config = dict(
    n_layer=15,
    d_model=256,
    n_head=2,
    n_kv_head=2,
    head_dim=128,
    d_mlp=1024,
    vocab_size=512,
    activation='gelu',
    norm='layernorm',
    norm_place='pre',
    norm_eps=1e-06,
    positions='learned',
    qk_norm=False,
    attn_scale=0.0884,
    bias='none',
    tie_embeddings=True,
    parallel_block=False,
    init='normal',
    init_std_qkv=0.0155,
    init_std_o=0.0155,
    init_std_up=0.0155,
    init_std_down=0.0155,
    optimizer='ademamix',
    lr=0.000434,
    lr_mult_qkv=0.7,
    beta1=0.9,
    lr_head=0.00428,
    grad_clip=1.0,
    warmup_steps=551,
    schedule='wsd',
    decay_fraction=0.763,
    decay_shape='linear',
    final_lr_fraction=0.0,
    batch_tokens=65536,
    seq_len=512,
    doc_mask=True,
    train_tokens=548100000,
    steps=8364,
    dataset='wikipedia_en',
)
MLP neurons of a small language model. Each row is named by its layer, matrix (down: output weights) and neuron, and shows model dimensions 0-127. Each number is 500 + 50 x the weight over its row's rms, rounded and kept within 0 to 999. Numbers have three digits each.
A block is one neuron, or neurons of one layer that tend to fire together. Before each block is what it responds to, as a language model described it from the Wikipedia text at the highest values.

Ordinal number suffixes
L3.down522:572466507518447478476560528472464513445592473517490502451475364565534466454516542595525472498420574412564517540468473392420516474555518535416503594408346428503471491464514586504582454535471409459532471556465490556391480511507640488528440563478415500508519467443491496541460559422501460464455448533511545507485487514508592594441481464484434538497520395548557513469589460396530544525532
L3.down724:499472594533445540469487530606501421393576454493480468507460330510474559495549586503478496548450545375552447423515482446443483486495499550529489501452450584516533479496560602477535534541523478544538498474494548509427510577560514380467431597494432450574424467505516515499559541448439482539422458477559580479459482509511570513471503515437537502515443422542548522440520483476505441507489

Surname initial letter
L8.down238:444467439582475408488464437505464462429472565485529521469538500481496509531445576522442495509511605500546423431546550492507482562486505589551514526441422476503542481538534522515625406461504509507501432485547510478515552471579455518554414471472453466446420442525532506450455501499460500509545405400537516527548471441467397564524530544514495558468439569517506553538439556503445532438467
L8.down506:536476524529452536537488422551569365514523504452502476458470467465550504454436498502409576579510549539516541484482488485443531554454569469501495468430444597504510509549579440599446507416487481569453409476468508422514538483616546552509523463458457472521496383497524532491523430504569549451496484509543483581606453484471581412467449475461511449521553485448495524402425500541477602470434
L8.down507:555445542506470564542505508508487555444467479528471524530491521453359545414523543469446514416521512387535508509525459557524561516500426531528509574430487452473455515470503545536497419517478584476468480549572474499590576517508479526540537486442555534474504435519569625442445388520462497480606541433540468584509477501510520514587432477555424498571491421470483474424539487396487428400462
L8.down799:510469542487458531611438509443563574547511485548497525473522471465509534490603498564454584546506506571477491495453462552537476427463485486509546442509531540458471577596539529530479558468627669519460559491430452419500413467507491480398479498444477467543480555437462566545525466461524535479565540546412460519487380530583453526488553472537477438467443526547401471521476492450518505511545

Split word endings
L3.down459:632566508450452423450456469500508474532452546400487508543538530518373438583581484423429540509506518454564485562514426478524512526560531486492478526427533450544494483437506529379559481520497487523506511535462444526466566498489519501610447492473567489548539456530508446560554430464520447522452500441433577574449476517509558465457523507508583561528550437435455534513503510453490436473465
L3.down791:506499515489487548543466433445499553491533531417484500452500570588548427470423482441504446592492416603454494440577547469495415510470437499530527387496570550414386425476532532557498593486543378552548469563535529442500531494469444571526424473489515545552527530426505433471596541526469581481498564504491503478507553544430511550496546487489461442523440511588554492538474491571540525495510

Word-completing piece after h/wh
L3.down686:572533517522515361479485482533532532492507408384523560528457476517476574444533433502484574484544417476527421475544398512546472488443494438514553504499448489475452466473474458505439584510512433579504386497517516575368499524452538492533553424532428434489607438502473475530465491500442481445548453490503481566563486536513651514531523471487483495414424486541552554473511483510526536474461
L3.down766:473438427493526468533483537481533491428513597505482483443517506557414538498552544487471572355528580418530529532490431560528522472520536474380513553486437458493547548445526481547562409532422446410522538486545518555587519464509558509548441516577445518550457501560455588545480485497510461464473578520460453535404480512475584512508496459493542561568487410488475551491517454462454528411547

Final digits of numbers
L3.down53:483538472528425538573514533512652497462524498505523417505456551391360531503530566598466455576527445582495459575507510486506458601440460546449502486525617510481533552528463482584422529465627553533482472526479493465492508526589513539562484564508463391532591440575465439456458495554472502572511570506496480429572461469487458521504546554499522498542528475511488563520461441480515391519594
L3.down546:615438487572495532463515410450570431555410499593507449554375471577483597539474490446461542543477566523530553532565561572486465542533421524480437471463464552440401461505519495529565444548605447491553520585468480494454513611535382581471462497421558431507507458505516486448514438475458428595469433470404487475529506490548476521535500508496514498526583469560550551519531419542517461515547

Word-final subword pieces
L3.down181:595557439532571471378519530575399568466476476480448508485543417582480422500469555424474492500499454447464504462492513411449533479461586422517536559430435484542560444390527505540541449504423476476455588444501540585444539511479480457455505540570522491493489551455607447485545595455502491446515415493516612479471496556453591484453508539468495599533607499608623483490533513521482509456558
L3.down182:443576493554518530507486441587442455475434552401507503534535567433414506515546498456447508444520533441513455505432521458460604548568495520511508498484545501503513446565452471467517463490381508519481576468476452478586512537573454536478538469568435497489523520482412450494452492529543521457415418457539451463377447524498451458453513498499563489585508588451461495487364540575489455527546

Mid-word fragments
L4.down231:567548456552479528501436503525552576602446504493553554492527467506500458579490495486450423441410489520448377460514525513581492517468466535500466453486464516445462444648519475502353515592520494438413420532525564478429439520470414466510460503475521390470458530487449486541515495493567567469475441545449506541510488440561539426516558416659546514577515465454500551504434523598506461512539
L4.down423:517542561493442412523529539472468481533459560528523421471545492449438436492483509473404496530547464391525565522485469421507530567524526447603502486466538542429453488456527477533579474519599552502557522585494540439473469484505534416365441438449455477451580537482493477506528563556554563561486620562466494509497526495494520546488459461488533480486497543418556474490518534561452523469511
L4.down523:410515545370444532465598427520446516510485468536492530434432462442455522545501543425544522499497516522491527561445440541436554543536457491461447503519505542463502514534532433481501474518518429470520535586558473626414508531537408508611535399531518496454522457492427508513583522476514433598492515473515484466490417359575460495570462496501520521588575503457589484523468444523454565396546
L4.down654:399511532496524490540515439471491469544485569483550555510504445500508531513417564532526490374467533497470557438483516525531493561505411531474458480500520459485494446495487471475527588540556419500406449566562495543552536469508457442510621528441515552519429488512502513496480492610383497513503471498617431515516526406584561437612501550492521435494460446468518463449546486540470449489554
L4.down671:433557505430431451494409496469525559513490479560525464500454493532511472484475443515495528433573487445584415502526504495488446471477465477514449506519488497470475521540524468511498590466462515552424449547514642511506502626501510451488484490462454438482499522448499474463435545542496468449584552543473568537417558416502605447508556532606495482442514498471599543540422411479496540519541
L4.down720:474473555504484545452481577532490543548507564504520506496537484529461424549508445476520500459451550543593494470654446536483526385649445536388511559474382541420519472400492457450491534521552469552567539553435543467564493485512539497546540493539517492551486449502466586567522478566467534483477422441415446576494476486592524571479450534515516502516464447541513488486402457465498465524522
L4.down812:393542420491435463459518426548490565547532497497572452530541565448554478482461523553500543492573479423457496488553482510519523565597535657376553542564456575466468462492548562556457543440544486452553420480480522528447595537520606460445477504568388446445498602538531499556465411490474427598496399532431513498501480474465468424541502539490461510500553408481503411502546442521571480530533
L4.down881:504545511531521525535400501496482485565627514436552522492432526431498464450530489453557500529520467448447451609457507559437425448496541537441450501476496491537558501483488587491504577490385487469509547491547523448405506606510514513479515518541413468518458493522490517522485437488630510577508534533549422546451653399515462486486532507529436481467503541570498431568505509446469504490400

Word-final suffix pieces
L4.down141:469604372532472482463492529483509483455502485485484542550563505488445575521516549535519423574583551494506506506448552482483490487477515500542481518507496499502418490557495532362514488517495454483410542429507422502581491489521396482622523516549530474428551485499494528490495574604540542490600489512541468451462553392535552437372508475538543496441529418556532548489449500489392538568575
L4.down148:572626459465469398533543585521514606523552515437509481586513426507459578529450538568458525477549460565529538466512402463560503492519520439483470487435477449516410541530516531513491548486440541529554474477468515578500472503470537545540445528481460496445518464435463451444522437549440534565471410524473445444492523546418474460541517454440439474448463591492444532502546447611568556457498
L4.down211:359534506510534463437552542508500510547509494509478522534468513512459520491498527502435477397564486562526536526406417462375528415495594590471478482610473477431504539522486536460457493460510551573443494591501569575510464485492501557513451439432585557536456541473525493528622606486460519525421429507477613480433433486460457533575565506534533422398528472482393527510444468527554542452598
L4.down376:495498512439619582454511431438527538531579473502554517526546504409448534454471473465580493450545476418415424534492521427480463442462501417449551620487549531462522506566502515493472460518489499478470365465506486467476550489518461515506441539477578483469517449546499528514535448451585473572565388439626455537524500499443473521503477517452524523568628454447429498407577430480499478547489
L4.down575:419458511580558507446485508512494476471552411444470467591487456432549512478556552458497504516508435515547508507611520476443477440515402580516512437515399535498601499560532446484529543373525501552485534595520493417396557620586518540517488480471549401514509514507525557485574474473492510532545448496508534598412437547516500507490513449489428413484547526437476457500510471434497570457485
L4.down653:446434479504552472478506547522519512457551483474481477441470532616520467518578462538511485494449593459508555511494582481385402443438527516468557530550502424438558492433496516475481415449412516506383459451547497516537581486587592526530568504537491561545508572490513523437481505533464506533445481502509576534515523588518545567541497525515468561523547454466517543533434532485563590448587
L4.down670:483556491512490520413455457476438486481465463521476571491582486466430591524531497504471524563582472472479473482486535549504501590458433463469472433589406485401480423556525460499513530503409427539521548413556493556504535399477466516449524433637576543494594526460579461417614534427477514542524457416543507453550501488524425500498546384455510475477490502589556587464581433455495467496503
L4.down908:539445520601446466474503561501499530462563451433532593550445551455485484534501503531440525428551499508569525606347483430510443511573361599506487532524500510561500570514421473489533511577555512444479480495514517483513459510482547494597543456438615510495456492483517509555551404396484477477462370485362497557530515521502491441482507512458428505557543478521539552437499521498496425505517

Post-capital word continuation
L4.down50:493564531575448515488477452503457620460494470353554570529502486491530527511419452526496457412565470504505556447473550510535585492548503426560483421587515551553507356481469449431555624518493511479426478495468408512453549579504466500537559504488585528477442493435507538419382496610509576559519524530434489492543445432537463430525456475497489485472556579500499521547657499480545451481550
L4.down429:494534575498521519620528459579560640501533460417495533492491513675589500483452465456494499483441543495439504547511460591425493411438426591485479534503544499448475507505481462459492501530492486530465417512604505472504490581497496459456488480487467342440492492570528465505556524530530504467448487518508516536460565432413407500517466453476529512531560508512473494454407498557489625489526
L4.down454:409549457348481629452506491479595554366509499393561624473564477417503533554606495459460525444478568524499501529509406601422514468523558534542543564478520419554451476520528509420532447489490534493530482419594538485534409426525520589481512538473556422528467387506422449536466495499571435462416477476497473549514503569566563485506495517434464573518459496559449527449608497489533492542485
L4.down652:535484563499491535548447463433460527470559498511503607503584618535432536461497426461589511493541435563474556537465466490467472521418470512444538552459486434531393479554553469517510545442516569507481459525466564463525496493461514433551509496516469468510503545534564584589515579446544578557468433544464568553514509647434549515473548478508497518483450519533433503567476493521582471506574
L4.down758:550474495518443580478423468443505472542491545496489594464523502426499485471513449415521494504449477505424546507535482459448398506549506506547460532570474534568549486572497570565461565437537470458473503495517475531466569502425332515465501514524511489519448587487465478511474494451466549501438588445527525452544493413539546500571530428588446499509549493568540481528443422542523423388536
L4.down829:564545375465565547531391506506372509542493466488448593465529497420453427596520518407541525576543451471401614495425533550541484527585477540569489611483494471501500477504479405514524516428535494431432540496472527522552433539511408525481405452457474409465495538504407504486518527494485500515423456456407473516534458419523474493449475443471444480483480505540467434448482406602493549414523
L4.down857:495352517492611570437414524560481527500567501485474571481509422526486492466545412559558510430512513431491358464492457447555502433478486538550512607508496467440503460529491539521504439466549521520568532561501364489489418547453474476478517491463491550445448491591545473552483581550523522562417573493434530542491519472500567501492556493493577507520605411515547401455498552479437462523509
L4.down861:537426476501439502477425554511405536430506575640486476569505505520442463531545521459478515504473435543549561572578493395411552408598577534415537526419471412468573518489613467538561495478536532458469471442497499377507485550527543519532497558477525466525540500539504526459452462507464595470506582555562483477477525500587481532465438470527540396529576447548559514527549519543493430463415

Word right before verb
L8.down48:530517439528452606533438486532535513527404472499456537501448460540392543499560469427428542469489482526476477501439533446455518484502539430478531483518483469541583430468538475446572560515515487579428417393572461549616531515569505555561607563568561495471504608445488530447450491505616606476555466536469457548498481480435511483396501600511529477520450566572569452501522414509482517504466
L8.down93:465440474439553520550575414484433459497500477529466362589497465429481563448494565551475514578601559504482530558480462458354499469501484408568526424571419516492528424460512547489540488518454470568519421508460470558526543498486494542449493504566590510541499478584459481475654515558554547489518521509459570499479553526525498469354575471515444535547485444489533535507454480528451494466448
L8.down201:557452432487340458502510466438475489474480539481538437528540550496436534494613511561559377450481545501520519524478513575370593527550580482521447547469355499524345489465478521424465474472446510458486494465465459474550473440528516511511468554548545573455509511497461441424504483520575517561441474540420467569490569483454547449435617527514503423468529527513385415561570480480510559573530
L8.down459:422501448424469575669464492551525563479559487471448546507475428539487628477440529544504475510527506524427525450490492563561510433482525540541522393505521549525496498444459510509501507477323446508550476433498482536559431463586570591562562524504500500466561598442484575517526478553562518550530470526529446514536486500494633523401611579534483464475464571477425552523456472483534476434522

Digits inside numbers
L4.down201:516453361442577481524543475490494550540532572515460407518534466437415540536463398447522507438474543450397497530419496568514547546499480529500489451459512492511600436568491484547526561477531464449523541551460536437527488446485538564501512460581585443485540529527415479375531473396501498415539497540438488471510479441556601518524491514491437510544422591527514503535526521456541443545509
L4.down259:595447464597540562420484478498555463423424484482550527454435578522441492505461603544494569481508485428539592498440624412385412444506483468511446508449497518471493434543428566578557553506498548539539522492523562522425553570538464577445528467377503531519569459544487478423572548509509535467455528484500490487449533451514581528554421538495510490506496513494525548452519517471533393475590
L4.down276:446507501473468439556436450455482501619506530472498385492387506402454518471541453452512525500445586569549520585532537494479488499463534494536448520512421427479491413446500517477466566462495515458504480458508536597457533456481461516523463385526539535483579492429412450552583422539491492585430403481525553391501492524614530449475516489447607560567491527537388462581527495536490492520436
L4.down520:557504553512534474464483499493456438451496523456535402490516554548492554489488447444496467520436555535472450520441502564494507588529384454467539527489449412335496369568492528540554604521656439502556600549552502547549461548485393597451575508394524562491478479455521516445501489443466454601522474496506543475573400483499464581542457479482472471548519493513458464464529485509490468495530
L4.down534:479530414560462359430525494459496496496508491467516484529507418543509510485513582465490485498549622527575510541474608525398481492504436495475530500504463440552444510464545473515471528429612470561536458596454519547492486525473587430554556463527479535546445506538557466586564511544517438547577370472496583513537454559448536566512527485457552528483429452566543463467453563533376502476582
L4.down592:510480486474478460546437428514514551549528501491523514530520484466436526497527532538510571506551539517498483433458457439586525525485404498502516545566447478425542397557563557605500474409628476491460451575423458468471487502510480598485474495484494548525456539471485439428432515548494445596484494451535487448465455405444452509485532417472460574545540471509433537533512376484455473499504
L4.down764:514498523528436532486555515503529441487494482479544456508384518363504536560490566543509553524490541483474520392417431565508510502482536522508439458543511466509463500470531398475501538553559553486514596518540546500511502535372378556548504528527466502437509512472479538467453551424490447421463604539499568417388498454539421443525580554569438501508528461551527513511518433516560515533526
L4.down962:489533512503415555481545503523593567557534455435485583514484540491510518451522484503519476440599535496502448484547478476574589442517527567509509571543475461512550607531483448543539439422506452554440494535611538424429539424460470563550452483502546497530479502479504443415441510472448536496479520470545440509463496467520589428391535515506476423413436492403583554520493499507491587424580

Word-completing suffix tokens
L4.down14:469435428454453586559507508538436512526447562481506506515449394444483584541528527488493523510587418563590527517436442457551483456475535505480578497445501522505588392491501434541397430498542411454505611559490520499501493464575437486482600539472439586461520505461593455517502504443503430475474460518558502433486568517534480484512490452457529468394515490513486452489403527490440526481463
L4.down440:535551505519406564447483610424477525470497474518519501456443451503511549504516573524557547450496431556536513514477508511410574410524604520511533598535576469470417515496547473537594460467507446557508498510520469560524506519463511474471488535429556497540445454537528456491545538535531440552589484531497495483469472540445446520464514533542444441459569436489531487362486552612476447533493
L4.down510:570406516595480422569531485477573470441490464478505551623515484426471457589538479561496453465471505479575551557519433346477473548511535463454575545482493619577530434513499516546473464505492474490509520508468485533494499493547449430592588567540605524460541437548491469589400472418505529468527451544486533476461543549506580426498454518426508506476512415525553592474523569462581571569427
L4.down772:518508562533448496469547566465397470570537567566448481521501457501555501473540416476507543479585496506539465608453464497519462483440454458576492495465534429449461573510554484489440557477371554493537465436520508390486505479407488497588440558517579538414438465526544557484524645545508473450644503456498466494543470466480455447544507468492451460525558419535491485479533517556524452465428
L4.down905:481440526488559492413449468544453474467474479523475565456535468604469437576480434527492467471473460469500468450603517485471407595566545516517537533566478465496513578523474537609562483519488483478528475488530484472514587560463464460599417504403480540475531432511515523545512519545578508569473514521472447587485508587505607610540515465490438558461542393493440458553420454402445404395424
L4.down941:446443567425481416512561534579500582431428472489476528474534580589514500464440569562432430465509536539558554512550578530456480443480525444493533473483556429459493448463463600619493521396544462500441488492454485460495495527481475501441441511536470542465463499511525503592502498513446552422503469457492533460521505522506449457546454543422598534526407524578450444497498458449453487518543
L4.down950:489476499482520527446557572429502428506496547528508505491478348489497443440553444513571448424569492476542485500371410480519499464501437448519521534408541498470495529519542571423501577543466502461531518658486538548456416481447592485505440590504473586540445415440464535526600533435511381522517425543531524491523487550517503544488499460509501516502596426520525439490469425490478481583482
L4.down1009:415532487466526387458489500512565459451508483446490470597486416519445482444533567520496483573567498494457431477589476490614438500436512458568564495459522460428511488592463431467463564479523491516559470485574453463486405548446411508644414480578518477514458431490466541450551429569535572529483483522513567433497416558474622508525565477469441514497455549515510445562451560551562459518459

Word-final adjective pieces
L8.down345:462396511471490492543459530490456592476536456438474505467523449643446515553523482543494542545484439548513508454503503533492542507468459538501495514503505461467414569524458542443526490496167396535461487578503516475537476465504485552556532500536517497360514518511476532512469390536464479521433491512411492436496626576449507443522531530514484422506476425523487442475497508488495533495526
L8.down347:460506489472469534551455546556351521533397543516475538533585474411539512473494516504492541450490479411475548533443505545510416487481580467453541497486563489539529525567570560517613569480403492452474540549455504561525395457483508600517434495442491515491453520471529504455495501408506438512386413472461396536463525527485500503506407532474529502567449445517514420489506529549427394493508
L8.down495:453493471492465528546566483508463377444485545493512384537618477574522429540601548516514471477543589528621493457368480454511546493446547469495436476481547464498509499449488447393468546584435522475492463571542427484500575523492557444539496527486568492501491549458478487560488509523508470482434513552409427490475568461490499510475566482474530413486578456399453414437534486529482579557546
L8.down939:481506534594538475554517557516476601501468519447481497439600513583392491383590497527558467521470502525461547426453546526518541493442477491394509528543542460473507551459417488510533435489280448580467473521418492456550506441414527454507562553598527505448557527490451483452500499527558554507493486502553455521550518554466528471475537596574547473445451545501506477510493458411544532510564

Article "an" and fragments
L8.down262:591495524449432469583551480522557447491464430553632540450472441523552440538506496532512538346428442564509514501568475542508557476492482522573428502463549402426516510514503523571470502502538514476526541564489440500499502521457489576471599490515463539575490541420539449480470504410478518463450490580515494542496513505454499501476514476465496434502437535481581526385473488530561380424623
L8.down475:543526556477496529593573559579538488515512544495506546537558458544541517490529409506473615492561561415564575535501458449530476508436511417490534470455500519462422448552488505517434578572583471482505496476446467483527447427483376607543503536456422432420417454397508478453495526554516472537388448431547527480471423452440415429492469520498501510467483459448488489504424556519587510582420
L8.down782:599468470460468483671484447557426571454541579447546521497531501550513492408497516527603497522438537538507485408445474475506508521429506486421485604589479425554560533582523509570480486519563435511486564548487521559494508538490494535462505501512502526506575442505475536547510537577461530500425529461399525509551456439532557473459568491464466469478449471462475502562528565476567476583513
L8.down909:504554468404469508538516608525573467492500466547473475493509467469468438432552469479484518600489445430587443488487510579522444494459386540394588539545459531500475528518454492552443580550589448499401515374432428496514370480471519578571502571492494490458529458421525450521474551547638509461465513523452510514476447557549430517504489591446444508548550507588506539486507550509593453416519

Second letter after capital vowel
L3.down269:525477547510510545502403554495530447408473613442538500528482576507506431444511495451451530533438577436517412404514517548468401465432418352423498436512405536483477460472556493568541512433538493490628461560515537496523513496560547454523603489498529537462532488433425461455493500530509581429527509491466465553517466569395510466522479588427510521483516526521518516463517485472457413433520
L3.down983:522472498475456526503462460529574480438503578485523495498558551611500504431526501524579465446496561478505465475435567445474466477494449459511522514526496603516550469494537444498547517472459503598531482442482485546537539502601596505421580516514496551512452454445428461524454536491556534504542539473556519467413538517550499487515492516535508571389574532538513481479500444396506529513551

Mid-word completion fragments
L4.down26:485657454580470519494586459442507418452412537505528613483559613408443433547563504513546607545446388526443493522503521454536504486562542496473484464611541475470536523495571467556455654492506472528438547540456484465526482440417541373508505458509456475571495496500545444529515516432464452431517456577451495523489500432505482574386530529478535522457392488463477599506507462486570447403530
L4.down171:421529570458477556475465441451527512551473515468551475488498538511416481522474510498480452564520512472504439532370476456491461442504472511411500514398489556465553506530426454466500461458548476530471525392557464501488491535567531551506491460445628424422496500491531424446573564436540545477391558532527487478499450524482442536403472472568541555508530520449427619506492536503453522572465
L4.down262:431574520495466428455385406512441453524525493433500523473507435536399584492469463514494482563518495583535501415449587487466553354448603536496539460570491557500514537480550529596558462485583416517418566513545551439481475546542512433484496517551524524447507511433556496484490484491497586470459493418485489523499536543391510537430634562509441523503447580515525478491437476423583424508555
L4.down543:451489539558493640545482480519520454407433513611508470538440482528468569550627453550501512503444454452524511423550484529480474402538524564449532520415444526502525571500489578512535407525561487482562512499562504416476434479470525507568434554587465430438555567529476481519457554513468539553502482545503478528427523621444574441542481626444544465458419502433481569591520469441479526491457
L4.down683:468443538491496503460469491605543563373507596484535495470453541483539497514514557520570509495553527498509459475512477474436492386548564518523501460390464501617557515492510557433481450561466471535526545429629492442463480609345534481479462420447553452443509532478547495594491525404463485530530534602464458441497454490485511499538426490533496450484543577443478408501538503518502441544483
L4.down728:587456510413576467488577443478530508514462504517573479488460417463509440597553564481491527468564470545481542591452480473523450467494514549543554419474484428532486434520559479559515483459534499494367447550477561584545518512572407484505464492522487524480529449575433420444511422485677478596453467448479478497534480442479477465554439465478478572535551490483408482524465431575516519456545
L4.down855:552568491530508490367521501421545441544496395523470493583471560509563493521501465463524467601476393482417445481471543572586501478451636449444510555530523657621492454465446473500505503579576486553508470463509518604516468448527515449465451594529571544533521496496490495538574532485514463525578538494555451494533559451467533485551514487490561501434369457512475498495480515450536365550435
L4.down964:576545445438533457460586435525466524559412518528549467538507538460449560514476581493505435493460560467470534475605471563489356358509490475429534451553517489555566441607444503544506453467494601507474513477487470528458437543585478580508478516489490516519569499543498516480501547474525541492506505542580565572530490370532598527447523510510420555584414490495441429483563605516522431468489